MLP neurons of a small language model. Each row is named by its layer, matrix (up: input weights) and neuron, and shows model dimensions 16-143. Each number is 500 + 25 x the weight over its row's rms, rounded and kept within 0 to 999. Numbers have three digits each.
After each neuron's rows, "fires on" lists the tokens most often at its 100 highest values on Wikipedia text that the model never trained on; "fires after" lists the tokens most often just before its 100 highest values on Wikipedia text that the model never trained on.

L4.up1102:488529538534468520544522458522450505503479534527486479521535501524473480475492515515469486495515546506467479507517497542519539506507547479494487499494534516475474485507512504504512476457500523523509472525482509502508440539514473481476538536470525491479504513521523487493476477558518509548497522512476470498498514468496512515474492512543493498497497542497503458495513505497481488540496
fires on: "ory", " as", "ep", "age", ":", "and"
fires after: " St", " st", "o"

L4.up277:482507523487560499474548487480504503452480530482465501509461483474481469505484496504517528502478501502544480505497475484516511494481519513507476502501490542506519478515503489457536495569492516442467498547475526496489501500523475516500487488502462506498472480543514492553524460521523500443518519523478537482485485541502496527502489472516477492506472504507500521526507494529462505511495
fires on: " rec", "st", "ep", "en", "oph", "ec"
fires after: " S", "S", " s"

L5.up62:480471422525470491498489519492478506511495473521510499531541530509506479508482456487518534513484521489496482496463500525506472471515510487506518523526467509503497489544475509490493449518470532531535474542501543466496464529494528500530541480466501539534489508485544464508505479504426495474485540475503440480485516487471473483461446534490476466495493474475523485501497542506467466486520
fires on: "h", "al", "all", "ire", "at"
fires after: " W", " w", "W", "w", "P"

L4.up508:477516460465482491495519485510505513443514467513535497499518515524534486483512538524531439514538448516495483517485551487463512530469480529486435467478494496498516521477434505492531484534551539472522500512498504535501539485572497510499522503505505495504502517516500561486536518539528503515508470510458475515523499520460515513471488537449522485499501458462509507486492505487524506510499
fires on: "==", "===", " ("
fires after: ".\n\n", "\n\n", ").\n\n", " |\n\n"

L3.up449:472518523476526489515424491544487477505538496485511489501490458465511452476532509491498555468489476538508524483508484485496510493525523490471437510514512465494471471494504490502457537467523490449523516493492498548466497540519522504506474515507522519463499480477509548479510479569506470495483535537498477526510499456489500498509454503481519519489497503515506499515473541526485483490525
fires on: "e", "ay", "k", "ar", "ane", "ir"
fires after: " Le", " K", "j", " Sh", " J"

L4.up463:487485553492513524521510532528481498482495493549475519495478501464495514504420481554487522526492497515505511500495508489517509509470520506494514512513477443514508511496469474469513506481506539543470513503486455525492496474508485515517471501479493477496490531545481495482469539500468482506529500536466509529497491540498528497500546491469506541448457528496498485499522482511526515449490
fires on: "4", "0", "3", "8", "6", "2"
fires after: "201", "200", "202", "197", "199"

L3.up999:506480518565511521458493496503535491530496523487514471462519486494502505483517481518450522496482510558508473503527529472511511495526527477510475539489508472554497479527520500495537469485471502513509528493500480524501526538516471509481514539491540512527461511478484543493486501512490485513548491520523503512496453478477460535503518449474526501498511496502530514505494468502506465557533
fires on: "an", "ay", "inc", "ob", "ik"
fires after: " l", " L", "l", " del", " gl", " pl"

L4.up1020:509491541501490507480472471474497493503477514520492507476522471530505453533484520520463514467471477464512480538540471507469541514517508502522489486522488485456522486516487516441478434483494496496468508492501494492480516537485504504505482480483471530513485466521479548458515493462488477476467480473506471534443512515508481489471495516505476543460464508511529498509537516475499505448520
fires on: "o", "ra", "it", "t", "or"
fires after: " T", " b", "T", " H", " C", " t"

L4.up773:490530482452507502455530458507493512520461504542477514472517489472493468478494486526499495481466531515470516503490507513507518486549550458472444472512487496511515501497483513529529535512515479515500498529457448496498504540514495524472530522501509499484490534470508502497502486485526505500499484539492474512514553487517453489467496504507455520518480498507473454517462502481489489534453
fires on: "ing", ".", "age", "ian"
fires after: " St", " D", " st", " d", " k"

L4.up1025:490504534481505508476537542552500508502519516482473491480505479503540464467529471525479487482455481504492482498514502490555482519544487506519546516527457454499493506492516508537553531494531514533489511511531500524466475482511551517490496488509495497460499529444441487494492531503492499493525518509517475492459516492531524487492484467503470498510499518509521570500527513490522509492551
fires on: "im", "se", "ric", "it", "ir", "iv"
fires after: " The", " an", "The", " Her", "y", " the"

L5.up260:535502522479503486482526552495523489500485465485495505490507472466535500541481517501486527560483507519530491515523521540496491512531474494475521525463528518505537533563515550467515517519479483513523516498462497507479480492532457503508506570543514573485496510502526505496494510541505499481500518521449558487521508519510492482518499546484440479509490477536492507495478494501495536483475
fires on: "g", "i", "d", "yn", "at", "ber"
fires after: " D", " d", " o", " Ch", "ru"

L4.up198:540481502474456566487494470503484454493494506526511541484501491493524498505486484450488510445478539519538530458475493466472491463502498491468481513515484465493480502521486507461494499545452511481510494467548487519506500487559512485533486494505478481527448510501495554517466511534489500467502516463451489500526517502523512471485487509480505539477502519465523496519454504513505493500532
fires on: "e", "le", "o", "ev", "ut", "ard"
fires after: " K", " L", " D", " k", " J", "J"

L4.up520:522499449502439512493480513505534530496515461566508519517528501550473528484496514530499484459541502464510515528471517470504506536468506480504485505511517499486553465572506505478541502523518525460495493511521462549481561474470509542490507475514521504499538493484515510473500483492540510500498496496475497479498515524532470469509536479468517483503527515504490486543477484492529486509487
fires on: "=="
fires after: ".\n\n", ").\n\n"

L5.up439:499512551518530505514528508543499517476461539477475465468511461471506471502499524518484489492489487511473484497469469499536444462480473508464473488492489469537490504518526524513527516524487534506490466489502516497485531473457494507480513485499466460504527494522575528535528487489470485514513515524455490494503519496500509505475514476509466493503535530501502534558510544494490510460521
fires on: " a", "The", "A"
fires after: " is", ".\n\n", " ===\n", " was", " with"

L4.up32:473483514499494503535476456518551488491515507544494512530517513512537490495503513517515507494538553543519540499493524488538495535486483493500464505551492470531497495548513512520498507511487492488503503479519487544470508487472537480498518525466474479456472502538560533487562493550520511510498459519468477511504510493519520465467486522480488484492503452470515532530489484498508482467480
fires on: "==", "==="
fires after: ".\n\n", "\n\n", " |\n\n", ")\n\n"

L5.up290:479500544511503491506505470494477518520451455506521453517500508474507449527478539504484539504512524528517465493490504519502485512490482481489503501497554514499486516553500525497504518505481513498491494496489447490478514552544477500494501535541526529490454467513514528466468486499511452490525527480484488515518458511456495524502463523499406502531456518492478475494498536470499523542469
fires on: "el", "i", "ed", "w", "es", "m"
fires after: " D", " d", "D", "d", " Ch"

L5.up833:471484547530497528484442487504503544513479507476460492488478473491538431464504517521517478495504504475483472526521471477530503490498544525523576573523504485510507499556496492524468484482560494429487530516477507511462487467507540530481539492496533516478504506514513508479526540479507546547497508527531549487509516458507505522504498501485525495475503522523502514489499482495471469486514
fires on: " |", " a", "or", "gr", " to", " an"
fires after: " the", " |", " The", " an", "The"

L3.up651:496505531499540505468509495494493536497497444499473520509505551480467512504451489512483528536494547519458493482499486473492528465467504510513514558458508484534529519543494496464514487510487519499500515505502479506553540479514474536496506462463521504513496501478518481506508500497479541556516526510532513475495482472501529507483520539468499483494488487471528501502487515484506485560498
fires on: "ow", "m", "ord", "an", "om", "ess"
fires after: " l", " L", " w", " gl", " al"

L5.up672:511520491512488522496495480490487456463489487500498521558463516481532477580478466471483514508463516547503507499490506525460437504518560465492466552492511498517457450510481500504489559518474512494521468487492512526468464483513497483478466476511487513495503516465491513532501526500504484440455556517483477466548498471495486500500481482486465499476524490475527462503473508498513518513496
fires on: "u", "o", "el", "e", "em", "h"
fires after: " J", " K", " Y", "J", "K", "j"

L3.up113:550520476491515498547512487461473490514562484527530514478491508489502474474456511494539489569439509499504468484509510492537508484502515459492513498470518498517473482498517498496508480514473521541472517487503532535500510489564498501469485465504533494481472458485530546534472465497520506503507515515504493495484455522496509514499428503510516525513504510487454467479443493547493537514505
fires on: " named", "F", " as", "H", " MF", "16"
fires after: "–", " was", " D", " |", " N", " G"

L3.up698:495480526482506520482476491521506521478520466591488498542526526513487518514498482477523543483495466537477521498555528516526494486522492504539511466466515522487486509493458531535519440473488544450515452483531506518510490535483479461476525474460480497530482537519487468500527454470471497484489503486466499482522507479519504487518510483514500500479478515492504527484473534484488481456518
fires on: "ar", "h", "hen", "el", "ond", "ith"
fires after: " W", "W", " w", " he", "w"

L4.up180:567530476489514462490487506542543456449453499526524481498499503463480485503562503504510486503477497494527519497496497473492481513528508529510518501447472533488445503463498488489464496507477503532496503494449512450495505493506537523519499492522449497512484519487519545513507522487482509487516526522521468486487560508567522509468519500510491548486467481461514468480552529485505554474498
fires on: "\n\n", "if", "ost", "ap", "vent", "te"
fires after: " f", " F", " B", "F", " con"

L4.up235:484516490472508511503531498500453533489538505516482506521483507496487507497491438491501486504520504493509501469491495531492525491456498480523461485503538497517504510498504532525503524499497523486462516457519513484471508523585489524471482500492509464490494493469497511506484505488528498486476516450494509543458497515514540516431474506503472508519530514496521520496496464528464462524498
fires on: "ant", "am", "ect", "er", "iz", "ared"
fires after: "l", " in", " In", "n", " El", "I"

L3.up10:449506501530526517528522570494517504499491485503483424488496514496510528457493501482521516520492546532507495492505512506437480494493468483527498524522520558507503537486541424515525521497511537491466500499497519535507464472503488473508450519486505488496483550493510522459505509511483459482533518483493536507528498502501486521471472530482505488468501491501536462473537511493505520491471
fires on: "ace", "ank", "ell", "eed", "g", " contin"
fires after: " r", " R", " c", "R", "ru", " sp"

L3.up815:563482441509501497488470512520501484487466525509511536500480511505510484441522510494508506459466519485474519505505517529518462522465500515475526527534461548507467478503503471503460464468538513511482480504483514493467492498500495514484495488458490541512511493487491452490482534495516533482483508524535495460547546479507395513507524493494498516507502485473530441506502506507446519481523
fires on: "ar", "ish", "all", "ac", "vent", "un"
fires after: " b", " f", " F", " con", "F", " stru"

L3.up1085:541494514477481509491455518514482441450534522491504473487512504528457511527450465507509500494459513543519527517532476491472504520496509510459525526480503500481507487532452510461475501500491504476553505551509463520453496511506455487514479510513514535527520536501494522503531546490506516475516547496479472485473481502506470495530487487484524465479475512519531519450569472520524492493512
fires on: "oss", " up", "ight", "ad", "odes"
fires after: " e", " L", "he", "pis", " l", " E"

L3.up654:458467490523494504465508483499506534517498533492528460475518502479508516494507527549501485558505507533493524498531506483518470472522513551491492481496520500536501458489505444475523524524475527469503493495521493570550488512490517535511494472503506508516486513497464475473517508496465504481502521488480492508528520494510489541531472499516493456516549518536542511504524534520516520496481
fires on: "oll", "eg", "anc", "ul", "ov"
fires after: " c", " m", " r", " n", " R", "R"

L4.up222:508497482500458473498496532504529467514501522533509495478498477464504503506506558533508517487445471508464478529520520503496512501494492462497530450505494524493499481507524535514492491518507541528492492551493497471485496491496497495500507445486441503519548537517476551516493487510479492531518531489492468487499519542525488484501499471486448452516470479502463463513526491512523534560506
fires on: "enc", "way", "ark", "ank", "rew", "oot"
fires after: " F", " B", " b", "er", " f", "F"

L5.up766:504518474522488459491475517477518503489498554493518494495457518463488503550477519499505524520508511551498463497516474523497544489500518565506484493512536490505516478502468491497558534492568520492490544503515544513495502470494490493480457466509474549507454521525526507512493483500518507488493491511545511514524486510435525508536470495477470460522544535542492518512527562492497477514472
fires on: "ol", "w", "yn", "en", "W"
fires after: " s", " S", "P", "==", "S", "==="

L3.up364:488489494543529514495492520502484437488478542492459506508503501510528538491538472501460493459512481474483543523484532450541531502521533511523534532495494495519459480527504509517509531536532506495492523490502479467463474450479550502504481488533482499481476499543474497465544493529483532504488516537487554509505550489510518485459500476489514496462454475488511476494514494498456518530533
fires on: " team", "se", " area", " government", " group", "y"
fires after: " the", " The", "The", "he", "fer"